{
  "norm": "rmsnorm",
  "qk_norm": true,
  "attn_scale": 0.125,
  "parallel_block": false,
  "warmup_steps": 283,
  "schedule": "wsd",
  "decay_fraction": 0.565,
  "decay_shape": "linear",
  "final_lr_fraction": 0.0,
  "batch_tokens": 65536,
  "max_seq_len": 512,
  "train_tokens": 360600000
}
MLP neurons of a small language model. Each row is named by its layer, matrix (up: input weights; down: output weights) and neuron, and shows model dimensions 64-159. Each number is 128 + 24 x the weight over its row's rms, rounded and kept within 0 to 255. Numbers have three digits each.
After each neuron's rows, "fires on" lists the tokens most often at its 100 highest values on Wikipedia text that the model never trained on.

L5.up1068:122089120126145101130167115148107112121107126097146121128118141075150130162129074158142125141163142134156140150070140133167120126156124125134103134144173124098107134144132137081201146156152124153161150146111106115077144098128146099171135100135143096132164125131112047132184133161121096088
L5.down1068:088159129143114174139129147104135145146150135150104109115111115164096158147100090129130151136138116124110115152108099129076175142160161101099128123148141140069148154120133133127148114132125116132096117127139166102116121101129142151102211146125089137131137145169142129123123100136126099099
fires on: "ik", "ff", "á", "án", "í", "urg"

L4.up184:088086136134127095170138145105119123097117172117165108111130104115081143129109142104075127098103107052130091091120118127142108131138160121155113140132117132058124156139150133092111126138092117133141115131135135137129145115125095144099129104126115084158138126108130127113118129120130139108
L4.down184:179175178124153100142156161094147147100158145163145128113138098129098155154088120167151087081134161126071105142105142171111107134104120144130111138129152137110149181104160124126146122114185103132122107111119118140154103117140088165129099101093176147123061172149109115094103112095147111112
fires on: "9", "g", " May", "ve", "-", " You"

L4.up33:110180131100130139114113174141115111108091161141122116114136131124143117126126120154129127053125113074120186091105125134152109132120169088205108110172107115113170130125123108135133121112148116099114138130153106105073166104090124110122121147146127097138091132135149147097130122141168126136
L4.down33:104095181116141104148152114106130105136117111099134121139125110156135106094129092128120162101110136140135150123151135114144126124125126127100160126149172124125118157134157170113115166083095139140101109148102120109126135107172142170147171126125174121166100145122126143149123130079134085093
fires on: " d", " inf", "ac", " acc", "f"

L6.up171:139114129121145164086150119167144131124108143154122123133163146101148131110122127133139126127145128125151142139131123126103114154105128110143126149108189159129148111143113154151090098078129112150157136105169135118123101134133168114154136130098153130162090134110134104137140111132097131181
L6.down171:140144166102112135104064074173150109164154131142173129153138117112203126130147110085142166137131115117086161098097117108105111103122158116129121082136130099118134109115111116112151104160145100094147123141114119126123124156151106179127115140125170133141111158179117109110189104117141165123
fires on: "ar", "z", "ab", "k", "U", "an"

L4.up632:134142141143172102102145142132136055115075118165115141123172122124141103146189146162073124100116188124102145136121143136155185124081137105143096092153118133122147122102126146130149161116116121079095110142118122140128160100098147121140129121145124124177120121138133138137130107158094131158
L4.down632:126106153086102136140117099127128095157113085081159132122122128119105084095127122082110117113115121138123176093100102089126108076142109146114126124114138089121092104136133124100143138134118147116112127132118144119090058076151140141125126076114168125110090099114108096094158101102122097132
fires on: "f", " inf", "ap", "ab", " Comp", "p"

L5.up1015:135121125164166089162137151170130162157158098143118111111152132076162157156098158149117099128139114163169142117169107121150089121111150118149126117117119131160149138189141167153120154130089137094109119113167079120166189147118145135129132186113152117110114127146152140116101115142152139142
L5.down1015:143144183166098114143107154103121176083081080150105123115133141126142105117126135107161143083145164140095110160097107148151141141129111138106126119098086140118124139159089142144104118129149198127132136119166124133152164128142140120124118114121175108093123095097104121180143144067115094123
fires on: "h", "H", "T", "uk", "im"

L6.up613:127083131107089124173144138107117113149148136135110132152124129163080097110138111120129122137144161105109102156132110127188117125121121092157135145147084121142096133109142077151135101164127128082114141149142171107117140155124172130115125099099168139100126140117116110121116166121131105118
L6.down613:130133115131151079127144190105117119156138128126126125157130119138158166124118126130100140118127144120131088143102070162135101122156141094127138135097133132082126113148150103173133106095104143086127160133116138139168164102126146105119192094112136117160143110121115123108129135121123128113
fires on: "im", "m", "its", "ir"

L4.up149:125121134148087114152127120088136101134131159101170125127136132167123148113092100130101110122106173121118100071152129131146125126128140108137097108140162105103135132145181093108117121140127108110146147157146073121073126118150135122133138145114082122106140114106125121124162113114126134116
L4.down149:152116130138081142135175124144139149115147114153133115115090082104092115121148135129120109092120163119121126133161128121125119138137098141130108163128083130120148107085116147143144135152135144121147082109086162143118155129177109143126156105151166167147125159152159101117108119125146134123
fires on: "g", "9", "ention", "ife", "ight"

L5.up936:165127123128177101153123122127123161087181123141101104114108141097184169125131098158095121112093136143130144112119090132125111161128116068139153142114099140104122119130104095144049096139091123071138128161120144127148132118125139156100120113117150129122152116122104176110092116138151114150
L5.down936:123110140134136107089142147146147122086083091095089108133093155133162130128138137092128187103102142138106121158139162169170123146107083155111155150107105161154103106128138137114156143140176157139141150105099121113122131141114133119159129128111166145127142147062120060166139102154123122150
fires on: "im", "h", "oph", "m", "at"

L4.up1163:171152127103134105131122141083168117166182111147134117110118132141086099169082168143099112137102163141156125121128109128163125117143146137080090094107152111126127168149115099104107151114099121128127140149164116109114167108120063129162135131091120154149142129137090155148099152120118131111
L4.down1163:101149096128116111132152108126098168119174154098166144101124128121109104088112123133111127138148132123104103144128091117127156119104132118111105148087104169104123119074133096101088116096159107152097135122112122164124134154155125130091117101142098148117110103124116141087140109100148128132
fires on: "ou", "iz", "6", "ous", "ough"

L4.up1265:180103113129061152162125136110163112131164165151129109122124131147122148146075143138139129119123122134131148120104088125142107129152161108068113154112111141160093090124158109087127124122170133157143117112148142120128139108117056142158136124106111122118151124131122151167090108157133117108
L4.down1265:145148082186118074161142158118058153092147131146121126112116140140161126116091145161111098116134134110115080180128088130123111116098128081161106120122126120110112155070134089094105120104122127149132125117115105172067115107138091107114123096124123111114138120195111131112131145099131145160
fires on: "g", "ous", "ou", "ody", "5", "4"

L6.up159:075086126121093157121150111153110095129140136135157149115124140168121111144116116127125087120184159080074062125138119115114152121126118150142148117122093152175163144104135143131094106134117141152168143138138128118105164147114118116104124099110117122090110148118082139130122158107130120147
L6.down159:116155142100135128133140164105139167124115151126095095133084129126104141138174085155135129109097097123068142141131123112138131106136109116124122125127148112168110150108151128118125107114148129130137101143149128106155124174118134088131106121117119108098163148126109185079132093095121170165
fires on: "st", "B", "k", "6", "-B", "c"